{"n_layer": 15, "d_model": 256, "n_head": 3, "n_kv_head": 3, "head_dim": 128, "d_mlp": 1024, "vocab_size": 4096, "activation": "gelu", "norm": "layernorm", "norm_place": "pre", "norm_eps": 1e-05, "positions": "learned", "qk_norm": false, "attn_scale": 0.0884, "bias": "none", "tie_embeddings": true, "parallel_block": false, "init": "normal", "init_std_qkv": 0.0312, "init_std_o": 0.0, "init_std_up": 0.0312, "init_std_down": 0.0, "optimizer": "muon_variant", "lr": 0.00933, "lr_mult_o": 3.0, "lr_mult_down": 2.0, "beta1": 0.9, "lr_head": 0.00594, "grad_clip": 1.0, "warmup_steps": 200, "schedule": "wsd", "decay_fraction": 0.593, "decay_shape": "linear", "final_lr_fraction": 0.05, "batch_tokens": [65536, 131072], "seq_len": 128, "doc_mask": true, "z_loss": 1e-05, "train_tokens": 568900000, "steps": 6246, "dataset": "wikipedia_en"}
MLP neurons of a small language model. Each row is named by its layer, matrix (up: input weights) and neuron, and shows model dimensions 48-239. Each number is 128 + 32 x the weight over its row's rms, rounded and kept within 0 to 255. Numbers have three digits each.
Before each neuron's rows, "fires in" lists the words (lower case) most often at its 100 highest values on Wikipedia text that the model never trained on.

fires in: "is", "are", "now", "was"
L11.up45:126131078133163067159080166122186090136106152146077127146116177133118059116128148179157140153107177081100112167094140163108121184135135130089115157100125118113117129131112075147080052160084118115129183203116123069094180207124117110127173115119169148134148124190100164170111068137049167213089120119161116143170139140110111123084096146130144116099119120159097089109161135073134134148149155132167095103123106136094149111160129095121145105109133104113095126055049118149167084089172125066169156154097135143179118136131155128130140112116096100147129238128156142134109117094176161087

fires in: "time", "career", "community", "way"
L8.up951:118111120095116121151082169053153135083116158125147141143132156100127087091164143094107151080128111128155115168154138115062140124122110156137184093129129107129108056131117167112118102111115123111133151115117149126150153150147109167152120124135201100162164095116118163142138128129127059076144063070203116154154125087083117148127132171184150118144114134172088157152119088134140163108188130186109146051126119142172085155146143079133142136159114109148189157133131149118146088070124119134115043125161140146133124118125171177177084138094099130134112123100085065167094082136090101106

fires in: "0", "ontario", "03", "san"
L3.up832:144182132089206136122120103139132184063098059125173136137121132106121100134155130150136114090111143097136150083084178130132116062112142111081100121116111161138078144140144135072188161108145159099123159147155158175111144097124192128192126064133091143105073105101171175192144119150111132197128163098134110117102156192156120131065143124076068115118198172148129155155155097111132111163111181130184182064082178171091132118135079152168125086096167125095117165127090097108073144120169126124079106135108122099173104139126102148158137183122114117164117140153088157165145123167110128128

fires in: "of", "medical", "cultural", "municipal", "for"
L2.up244:056064141106115116109099171142191058072107123153152121135108091148123125185151065081077160148128151109120162112124102165171136139152104083141139150100163146210182183112165059178149161143115208096122156132088090126124083110096139092157115096167148125108153097120075112161134125091099110117097154091126135116153152165132134147116117137103099115062135153130101111100145136168083117100127146188079129182092146083111109199091136054154117144119100137112166084111102115046080152129053181150126116121198102112102164125113187176126132070109140092129096163096088187087129165112161136169

fires in: "japanese", "former", "french", "became", "well", "utc"
L4.up852:110196142142079171098122136154192098129133083119135095185138147137132077111122178122076121112145156134122088151135130177106085150215155132153133097154124085141124103188139110150100118133027115101115109138096144131097084124157090080129144108090176142194074113101138141093097174124129110145094141161054104086154144142078123207138056084132160161117169129129101174123104122075104077156178102134151156114141105059104148123171088126115093170140206128137123097131086121089126129079102163136123127131160075108191128182078114117154151153172077122154186078171138150156150126155029140116

fires in: "that"
L4.up13:114171160154129113069128107173128094151068148107125080097066143120127123188141117139138153123106111161190101201161128077124162106109171120151157159130151134144050148127135198036155114153145131103089089095132110162153051115163168194090193095118104170139168139088112126097109116108170122172176099099090062152127146119107091070124160146079162136154147126116160151126110110134134146148220101107153093038116086113085091163115177111085127124139156155118157128129169128122137133165217134141127139075149157071115099106174162105089173124115068144106126123079110129111118084106104144149

fires in: "when", "under", "while", "underworld", "back", "before"
L8.up980:175132117142145084174128089187123130121106158076162152114115102125160095112155111131124153131068101114151143170100119101116105110124062150160165138153166111112115130133111223133134122138098146178133122201057143100117097172131128134179150133143167167175183156105128076139090171126106098144131097068099157164137103125154130094129108135104153146082087117119133151090124184124124150129099152136134073183117104051139129155101115148117119146098174127145038185095125110128090159083111167134137162163097115105076144067176141071041138125180136157138060194166134130085102142110168141125

fires in: "first", "highest", "sixth", "ever"
L4.up1017:138097182136095155161129169131145093149119098187113135190110117173118079086161152132105130108151133139194125175175047118091121102127129065161140124157172127123131117081113156070160109140169187149193145086177129121129187101124090101186163092114106075129080103052158127021111173150156081164112112144105082139157151123139152154167126069148125094118184130094131090114141113135115157122094123119108093102173112090151130165135103151090127115036126097108144049153097155140139113088132084139134128200159120144104134076128154143205123114148093145099133139116123107130130160160211091154